Weights of a small GPT-style language model, trained from scratch on English Wikipedia: width 768, 554M tokens.
MLP neurons of a small language model. Each row is named by its layer, matrix (up: input weights; down: output weights) and neuron, and shows model dimensions 576-703. Each number is 200 + 40 x the weight over its row's rms, rounded and kept within 0 to 999.
A block is one neuron, or neurons of one layer that tend to fire together. Before each block is what it responds to, as a language model described it from the Wikipedia text at the highest values.

Mid-title words
L5.up337,188,152,187,263,180,174,274,271,146,179,170,232,151,205,171,159,171,238,205,196,138,248,129,117,193,149,133,143,166,199,180,157,217,246,212,243,266,141,211,199,195,167,184,166,226,238,197,216,250,211,188,216,258,253,253,249,259,265,234,174,219,179,174,173,278,215,210,177,176,209,221,252,137,233,208,190,158,116,191,210,147,269,228,162,252,206,170,222,286,192,218,262,199,152,255,244,188,242,223,240,185,209,213,195,181,149,211,145,246,301,187,258,228,217,225,168,208,232,233,200,204,201,240,226,161,196,211,173
L5.down337,182,204,175,226,155,160,163,301,201,175,183,206,171,224,231,214,203,201,184,199,197,295,239,248,251,275,224,205,240,127,241,227,247,238,166,146,172,270,236,128,241,148,226,197,198,252,154,206,252,219,191,185,186,205,255,195,175,221,239,169,184,125,148,224,305,135,232,115,173,171,237,217,179,209,169,234,217,218,222,237,167,178,208,188,326,213,191,199,197,198,209,251,197,176,219,230,203,207,229,165,271,163,185,135,204,263,136,173,164,270,233,250,154,178,203,206,128,191,265,249,154,205,170,164,191,273,181,225
L5.up643,173,161,197,178,224,225,218,127,136,209,184,201,212,156,107,157,222,184,227,193,184,173,173,147,180,203,148,262,241,140,196,193,243,182,201,229,192,119,202,180,192,171,200,123,270,200,252,131,156,284,246,184,216,200,194,293,260,162,162,217,214,151,181,205,206,193,235,225,136,203,139,229,143,171,186,247,238,144,196,201,145,226,209,203,225,251,196,137,186,150,237,257,163,247,243,169,127,212,248,264,170,260,199,207,231,234,243,176,168,190,135,229,199,264,225,229,188,246,130,230,135,192,201,251,129,263,262,238
L5.down643,203,186,155,93,213,202,221,189,167,128,197,279,199,222,188,164,249,254,259,228,210,167,209,242,161,210,258,206,144,217,211,231,227,211,200,184,144,211,213,182,215,223,161,171,259,235,184,148,252,167,133,132,147,198,194,111,164,178,267,242,230,183,281,214,228,174,212,135,154,198,236,223,166,159,180,228,201,200,232,151,111,168,193,235,216,167,228,184,219,182,227,238,188,196,186,224,139,233,215,203,214,231,187,135,181,277,150,124,122,163,173,192,194,154,154,264,198,143,211,206,124,184,118,115,208,146,104,192
L5.up2245,166,68,214,205,159,169,275,240,182,198,215,167,218,216,142,221,211,213,173,260,240,190,173,186,131,152,216,161,191,120,203,128,200,227,167,141,245,188,176,140,173,205,153,165,221,193,185,241,189,245,205,218,135,179,204,194,220,202,191,164,260,177,201,272,259,235,258,254,247,194,151,124,209,273,155,238,209,162,279,140,197,214,146,269,155,240,185,217,262,183,117,233,245,217,264,212,170,229,186,238,230,207,240,161,199,242,201,182,228,201,154,195,129,232,217,175,159,219,240,179,237,177,197,240,149,214,261,186
L5.down2245,154,180,255,258,221,194,178,288,93,227,131,118,185,226,186,151,204,162,137,162,183,164,228,163,183,165,175,165,197,169,226,169,195,193,147,230,233,166,222,178,182,208,207,210,202,186,232,199,95,204,225,170,152,233,226,165,243,182,196,126,209,227,254,216,211,171,204,233,270,211,252,206,192,146,260,229,193,173,173,276,228,236,200,187,177,212,232,241,210,217,186,193,273,228,220,184,227,211,205,174,216,200,216,234,173,319,149,184,146,156,167,245,200,180,158,236,166,159,241,282,189,180,213,233,232,199,175,205
L5.up2911,235,187,231,127,126,194,149,190,199,181,199,179,225,201,256,198,211,237,203,169,184,168,125,245,195,167,235,152,179,156,193,118,255,276,156,256,186,197,187,244,174,150,250,203,176,154,186,192,173,193,164,213,85,265,281,223,161,257,182,206,166,218,168,201,231,185,227,190,173,177,242,308,183,226,150,201,197,237,162,211,166,184,183,212,184,260,118,216,173,228,208,204,182,220,220,216,232,268,275,209,201,265,199,159,208,208,196,145,159,183,170,147,261,230,174,215,174,211,215,205,210,180,206,227,172,204,256,149
L5.down2911,182,241,181,255,226,240,224,228,207,143,185,203,194,159,231,200,161,231,177,188,259,298,202,239,203,144,224,203,164,201,252,156,177,227,149,191,219,243,165,178,198,167,255,182,156,200,163,220,229,264,130,182,281,199,236,159,216,196,239,153,150,171,225,205,257,204,249,195,104,180,187,257,138,308,196,175,265,331,222,233,205,179,260,195,310,220,158,200,218,227,181,211,150,246,185,238,182,194,303,240,130,174,142,107,255,229,254,149,159,214,229,154,155,227,240,176,190,187,276,220,143,209,254,160,121,181,157,133

Inside multiword titles
L4.up20,234,212,211,202,143,200,160,239,212,195,159,192,202,201,208,224,206,181,178,151,208,245,144,128,164,176,184,128,170,244,245,142,231,261,166,174,215,182,275,192,187,186,194,193,271,210,293,175,232,190,213,249,216,230,228,215,189,212,237,155,136,138,221,166,208,201,269,183,242,226,159,231,131,204,239,227,189,94,172,242,202,228,240,261,242,175,187,235,205,274,244,207,189,102,190,273,261,250,242,234,178,159,196,189,180,189,179,255,181,195,182,155,228,219,235,192,181,214,249,152,239,286,252,185,200,242,150,227
L4.down20,205,233,166,245,236,223,180,195,258,150,246,128,189,165,297,186,220,109,214,195,165,306,187,303,206,206,188,192,233,208,273,178,178,290,180,142,196,233,213,196,232,254,195,214,160,224,179,229,164,228,216,178,219,200,217,129,174,239,290,248,163,214,142,221,284,163,247,205,160,81,199,177,175,261,110,181,176,215,235,229,153,196,183,169,220,270,218,155,194,217,152,216,223,250,238,267,259,161,248,200,175,150,130,208,186,201,136,165,215,224,197,138,190,192,230,141,138,241,142,182,152,180,207,235,146,230,143,233
L4.up1005,186,140,275,212,179,193,222,250,196,237,195,250,199,202,190,234,258,200,155,205,165,259,181,145,297,201,136,206,174,241,171,194,190,211,221,249,241,208,192,258,219,182,231,142,171,260,227,211,171,236,156,161,212,228,233,186,186,221,196,172,127,179,191,221,208,193,274,217,159,237,198,246,178,170,232,212,203,107,244,165,217,273,251,258,177,152,172,268,198,175,185,187,195,157,213,216,172,196,180,243,183,256,178,172,171,104,206,180,236,204,135,146,76,217,211,185,155,248,307,216,178,251,230,212,121,233,195,174
L4.down1005,192,180,213,124,168,225,136,187,222,264,125,196,274,225,191,232,194,261,198,205,166,201,138,235,220,147,207,163,285,187,192,304,137,146,227,186,117,197,247,202,216,157,179,233,133,167,150,140,152,177,225,162,170,242,234,183,204,226,199,123,243,161,189,239,260,146,285,186,267,121,157,254,218,188,170,230,268,170,195,275,256,239,176,247,155,204,228,208,142,183,153,272,252,214,187,240,243,227,221,127,224,222,176,155,200,216,200,221,101,192,213,200,195,217,141,182,184,231,197,228,211,249,185,287,163,234,168,219
L4.up2676,263,195,192,172,228,178,172,189,296,185,207,168,181,182,209,121,193,209,218,295,198,255,197,152,192,193,214,194,182,263,154,151,261,272,240,242,213,147,260,220,171,172,113,215,330,239,185,252,245,196,184,198,213,197,251,252,168,237,162,186,186,211,262,207,270,139,221,256,217,181,152,212,134,213,253,199,146,226,204,195,216,217,244,196,200,162,193,234,276,209,218,194,115,110,180,172,126,246,183,244,184,227,140,189,140,171,247,104,241,249,167,170,141,255,271,159,193,145,245,194,188,223,173,220,212,257,244,160
L4.down2676,237,186,122,203,195,142,224,223,222,171,184,159,166,193,192,254,292,204,215,192,212,279,165,127,189,226,236,189,204,194,246,181,190,178,217,145,148,180,207,250,199,307,174,280,207,280,174,195,221,172,146,211,176,224,217,199,191,205,217,223,168,206,134,205,292,174,251,193,127,175,173,222,257,226,87,207,243,188,271,255,212,138,239,157,157,223,233,225,148,168,213,173,168,168,244,314,185,297,246,229,219,147,154,173,161,198,158,203,114,201,178,244,142,219,224,105,161,279,219,216,234,201,184,191,184,257,161,214
L4.up2993,234,202,155,237,184,161,233,222,292,239,191,155,211,230,198,150,152,248,186,235,215,286,117,215,226,283,199,232,221,158,190,221,167,252,169,225,246,205,224,163,201,196,154,159,214,318,267,239,231,263,167,247,161,242,257,209,234,248,215,171,94,166,206,184,170,193,161,217,193,89,199,295,131,280,170,220,217,206,171,218,154,187,245,183,222,172,169,219,236,212,188,197,157,111,230,99,172,211,223,202,202,196,146,198,237,212,215,166,224,313,162,248,165,206,252,159,191,246,210,204,249,177,210,251,173,222,164,207
L4.down2993,137,169,142,179,132,290,236,259,189,155,255,172,129,202,208,209,218,111,173,199,160,187,175,197,260,277,217,242,179,213,251,217,192,147,131,167,126,245,228,220,296,209,167,187,135,265,214,179,262,259,204,190,197,176,209,152,172,223,261,229,112,192,235,200,165,165,189,261,197,159,189,190,123,221,136,194,189,192,306,186,107,184,180,172,239,207,216,235,206,119,207,183,175,131,237,244,214,202,202,214,214,182,181,205,194,210,218,169,130,203,168,223,197,150,191,257,146,301,207,213,143,128,179,197,191,173,190,284

Words inside titles
L3.up2496,186,241,194,233,245,245,227,253,227,214,224,186,176,204,160,188,193,166,183,185,177,239,156,137,146,180,173,116,211,226,284,183,200,263,162,202,235,220,237,183,166,219,184,98,219,228,252,222,253,249,248,265,240,220,267,230,166,264,248,135,185,161,173,216,217,179,192,151,235,173,225,251,142,221,209,188,190,153,236,206,109,203,200,190,196,168,167,198,256,208,232,146,211,179,198,213,191,232,223,219,183,226,165,177,202,187,236,162,209,173,221,156,169,213,215,177,186,197,223,194,210,236,186,246,247,272,166,149
L3.down2496,183,214,208,252,167,167,189,149,155,196,225,187,119,224,186,228,260,149,165,200,195,269,241,191,215,178,171,169,212,176,207,153,245,257,124,167,206,173,173,126,172,228,246,233,187,251,238,161,212,250,189,201,147,185,180,181,120,243,246,240,169,114,178,225,190,228,185,223,177,206,216,177,161,199,142,234,236,175,267,265,189,135,198,196,188,218,200,235,215,254,201,222,223,128,229,214,198,270,228,257,170,207,161,195,211,208,161,183,152,190,271,197,192,219,191,219,101,142,203,180,156,217,129,187,177,309,120,240

Final word of names
L5.up318,137,157,172,231,177,236,257,143,229,127,210,242,153,152,234,175,195,182,262,188,182,287,199,197,157,212,234,205,215,210,158,195,140,265,258,268,266,159,231,154,211,186,182,174,238,208,220,139,263,236,202,252,189,188,238,224,201,181,171,200,196,223,173,153,257,174,210,214,196,194,156,269,191,180,191,195,209,258,284,203,143,269,187,159,220,230,239,152,143,148,190,206,205,142,163,127,239,247,146,176,225,221,190,104,188,131,248,222,190,261,169,186,165,172,202,174,208,231,207,212,152,269,189,223,133,210,203,212
L5.down318,188,205,244,177,246,216,203,278,222,198,178,173,240,178,142,215,206,267,159,187,144,212,200,196,276,186,209,142,220,163,182,196,249,226,122,211,189,261,228,213,246,208,159,204,205,208,140,210,111,145,197,194,123,213,187,207,234,159,202,249,171,316,223,198,232,208,208,233,219,234,133,180,204,253,178,242,115,172,194,129,247,297,175,220,164,194,199,239,200,178,175,210,209,237,150,223,204,168,199,161,66,184,204,225,196,180,241,133,249,238,190,222,234,236,139,235,218,173,168,205,165,196,174,173,209,232,207,173
L5.up1101,153,226,189,214,226,176,216,240,190,181,227,190,184,177,187,205,165,145,214,229,230,246,194,187,265,208,215,151,163,249,176,199,191,216,172,228,214,259,167,207,192,227,132,189,164,225,180,155,239,278,227,144,168,156,210,234,166,164,169,187,146,158,220,206,221,216,148,174,176,164,229,165,232,184,201,174,203,148,179,178,215,193,206,260,163,239,291,174,236,223,194,215,208,153,253,168,223,260,195,215,194,176,128,178,233,211,228,234,186,184,188,225,233,269,230,193,203,184,242,231,178,252,175,121,182,202,201,181
L5.down1101,191,264,204,175,253,213,200,243,198,169,240,161,211,225,131,226,226,241,173,190,213,223,180,190,182,187,180,160,253,152,120,185,233,195,274,139,199,230,236,157,215,239,227,271,237,164,221,202,225,205,184,267,181,220,170,156,251,168,160,235,231,173,213,232,157,239,183,230,237,234,271,166,189,317,210,206,238,91,187,195,133,231,268,230,168,128,188,169,196,215,120,201,154,140,139,246,189,193,179,145,165,156,195,220,201,220,261,198,194,240,280,237,252,171,203,226,200,192,180,152,169,237,200,210,295,221,177,192
L5.up1584,214,216,237,202,208,225,196,189,140,181,169,149,226,239,235,184,213,270,203,220,73,195,170,166,186,226,214,86,164,131,184,243,209,178,195,185,214,208,198,266,191,198,110,199,243,207,232,211,195,172,161,165,217,245,191,210,169,191,210,208,90,157,280,245,292,127,212,222,219,166,231,242,147,190,150,176,162,222,234,156,200,208,254,158,176,194,212,188,219,149,208,137,181,186,168,221,156,209,212,221,210,200,237,127,216,191,186,213,197,206,217,196,176,227,267,247,265,221,196,162,202,234,210,213,158,287,181,140
L5.down1584,241,209,201,168,173,266,254,249,150,188,216,194,201,216,187,238,205,165,167,157,214,247,239,196,184,144,150,177,217,228,116,217,225,197,237,172,176,230,209,243,264,258,216,231,142,210,247,177,176,198,141,145,179,144,214,199,223,184,197,183,217,220,244,265,238,239,165,186,74,183,190,205,222,240,221,177,138,244,196,174,199,206,275,235,190,228,178,229,151,270,157,169,228,234,246,159,230,137,246,232,172,164,185,184,171,276,303,233,187,152,162,218,229,268,244,284,126,242,215,245,265,275,191,159,209,163,208,215
L5.up1777,131,137,196,177,181,251,213,133,206,205,143,206,224,200,222,166,268,172,159,202,226,236,187,267,207,211,221,163,234,205,167,134,195,206,193,137,239,185,201,232,246,187,214,132,221,165,176,181,128,170,205,131,207,198,208,111,184,264,236,159,220,200,141,232,253,193,180,154,185,151,250,246,202,181,158,205,241,144,183,198,182,220,144,216,220,223,171,160,227,172,121,173,225,145,164,196,173,201,249,222,219,214,157,163,185,288,252,206,223,191,153,198,203,160,285,174,248,143,172,163,168,264,202,210,189,204,193,201
L5.down1777,278,265,187,164,191,211,248,207,177,185,223,147,218,165,265,195,170,137,210,207,205,219,156,223,218,180,215,199,191,205,210,245,224,219,175,151,188,209,181,221,186,225,215,174,220,197,240,208,215,220,219,210,181,83,175,241,182,202,228,187,234,289,161,171,182,226,107,160,199,184,167,242,181,199,248,191,217,243,211,145,173,197,175,279,150,163,156,209,184,221,194,169,216,160,196,233,204,200,145,161,241,218,187,179,261,241,185,134,99,218,168,245,135,146,188,181,148,255,187,143,184,144,166,281,205,189,182,137

End of multi-word names
L4.up803,174,157,232,183,236,196,196,251,197,226,197,202,207,240,188,230,259,218,254,253,218,153,246,169,193,159,177,159,218,169,234,149,172,230,189,253,249,120,242,203,162,222,191,103,173,189,254,176,197,159,133,160,114,221,217,217,125,228,232,117,174,168,131,242,223,284,215,196,170,213,152,223,202,219,188,180,168,180,256,274,151,278,218,211,215,255,308,200,160,182,149,177,204,191,255,223,179,183,203,244,221,183,202,133,132,185,222,184,203,274,172,204,244,254,172,159,174,186,236,140,119,182,173,213,137,242,216,160
L4.down803,151,212,147,258,175,197,257,224,184,201,230,221,256,180,207,240,303,240,259,157,189,164,199,251,177,218,219,144,249,166,146,131,235,264,199,242,196,250,203,255,182,201,105,189,136,171,150,180,225,170,204,200,164,178,165,201,180,171,151,198,178,219,203,176,285,204,171,233,256,237,249,164,241,169,189,192,156,222,207,204,141,219,252,195,230,203,151,204,194,201,168,195,162,147,223,219,195,251,253,210,259,163,160,288,152,199,211,198,179,208,130,178,209,213,230,282,180,157,234,226,184,220,205,212,176,205,181,225
L4.up1352,184,177,216,184,193,153,225,231,180,201,223,266,187,257,154,218,215,263,225,269,204,224,225,129,219,142,159,162,167,201,227,102,225,247,177,209,222,126,238,146,206,202,137,166,206,311,284,220,268,201,203,149,263,201,237,239,169,201,157,217,227,156,181,174,235,225,214,191,196,191,142,215,143,267,241,191,211,114,252,208,166,234,305,241,223,152,163,256,199,206,164,233,207,198,232,236,106,200,194,263,172,243,215,183,233,117,211,206,274,216,194,227,166,220,208,152,208,182,248,196,200,222,197,227,139,270,203,196
L4.down1352,139,158,189,128,256,228,178,173,221,232,170,177,265,242,154,235,225,267,194,160,195,200,186,285,202,180,182,132,171,197,217,234,108,166,267,165,136,178,208,158,233,121,202,238,145,127,185,198,231,149,216,191,201,235,157,183,131,250,221,170,169,158,154,200,236,201,269,176,197,81,184,235,184,153,149,242,224,182,228,188,163,166,180,228,245,274,231,222,204,198,238,228,221,212,189,241,219,177,184,120,236,155,162,197,214,195,186,175,118,234,220,228,193,171,123,153,201,229,179,200,157,225,168,226,180,207,268,180
L4.up2188,180,143,244,232,137,181,232,225,143,211,126,205,202,205,170,190,172,224,231,219,191,173,206,151,229,191,185,146,223,233,121,177,189,197,205,227,268,159,153,183,173,222,169,150,145,232,254,201,256,218,174,185,114,225,186,221,153,127,196,176,178,182,182,215,258,168,166,203,156,239,143,147,202,229,168,132,175,101,232,222,150,290,236,206,161,246,161,168,174,166,175,180,265,148,136,235,199,225,191,207,239,174,163,172,179,193,222,233,277,237,161,199,164,158,243,198,230,187,248,232,171,219,227,272,111,267,198,205
L4.down2188,148,166,190,225,233,178,221,227,142,212,129,167,271,187,238,186,253,228,187,170,237,237,261,228,180,173,164,171,226,151,180,239,173,235,213,240,170,201,218,197,170,218,176,221,182,191,209,242,286,224,213,210,170,217,193,169,203,163,122,225,202,229,203,201,261,207,185,215,292,225,191,207,166,168,220,174,204,219,211,202,232,250,213,238,170,132,237,187,186,229,105,216,229,128,144,240,193,240,210,204,162,267,235,212,172,206,212,162,163,209,88,143,202,146,261,183,203,244,198,183,101,130,269,189,227,269,121,194
L4.up2813,163,148,145,258,158,178,253,219,172,209,238,281,248,212,181,181,198,223,135,164,186,177,188,170,237,274,213,180,169,282,183,241,206,146,223,200,268,170,193,186,194,154,137,193,119,220,200,250,212,251,218,169,119,220,100,110,203,203,137,189,174,212,221,192,218,245,189,215,173,221,205,224,168,158,247,144,174,147,237,176,152,205,232,284,154,201,183,173,255,193,206,187,219,269,144,262,208,194,217,162,212,256,140,204,194,181,326,199,223,132,182,251,111,192,218,151,233,159,170,228,196,228,194,251,193,222,208,140
L4.down2813,175,220,195,136,216,238,190,153,223,157,163,159,166,235,227,240,237,188,219,158,217,282,272,279,144,223,248,225,185,227,164,231,162,186,230,240,153,239,253,216,302,164,173,210,195,211,91,227,222,208,190,153,185,183,121,166,283,132,181,244,152,210,242,203,192,190,210,180,265,195,251,190,184,238,226,187,213,236,249,214,255,189,182,266,211,220,201,207,241,185,182,190,130,213,179,242,210,190,97,125,207,249,188,149,173,210,199,152,224,209,192,230,168,128,262,170,245,202,232,166,206,250,251,154,236,151,187,216

Inside multi-word institution names
L3.up2246,131,175,180,162,172,96,207,153,217,152,194,199,203,186,179,150,210,198,190,177,179,231,290,208,259,167,168,194,196,175,221,198,185,188,194,170,209,152,215,201,185,230,161,177,210,206,213,160,164,263,238,186,168,251,185,239,192,163,157,246,248,126,201,187,290,158,166,232,170,162,205,187,241,190,181,187,123,154,241,122,216,164,218,177,108,166,175,144,188,236,264,223,221,177,153,139,210,171,188,256,239,240,160,219,228,169,215,173,228,182,181,226,185,224,188,186,219,195,197,124,80,210,169,221,214,233,284,162
L3.down2246,171,251,176,141,153,115,225,173,145,256,268,172,227,167,163,174,159,171,229,221,188,270,234,187,211,234,180,188,153,214,210,230,214,250,170,245,193,260,175,171,225,241,193,197,200,270,174,154,156,259,254,209,254,153,142,214,223,243,207,211,144,188,182,205,170,130,196,222,139,205,273,194,207,236,231,190,230,217,213,171,172,153,229,208,254,215,191,218,218,200,196,217,157,255,160,282,185,264,215,107,136,181,171,251,214,267,203,181,250,229,199,211,211,152,174,209,153,147,243,192,199,176,180,234,201,217,228,231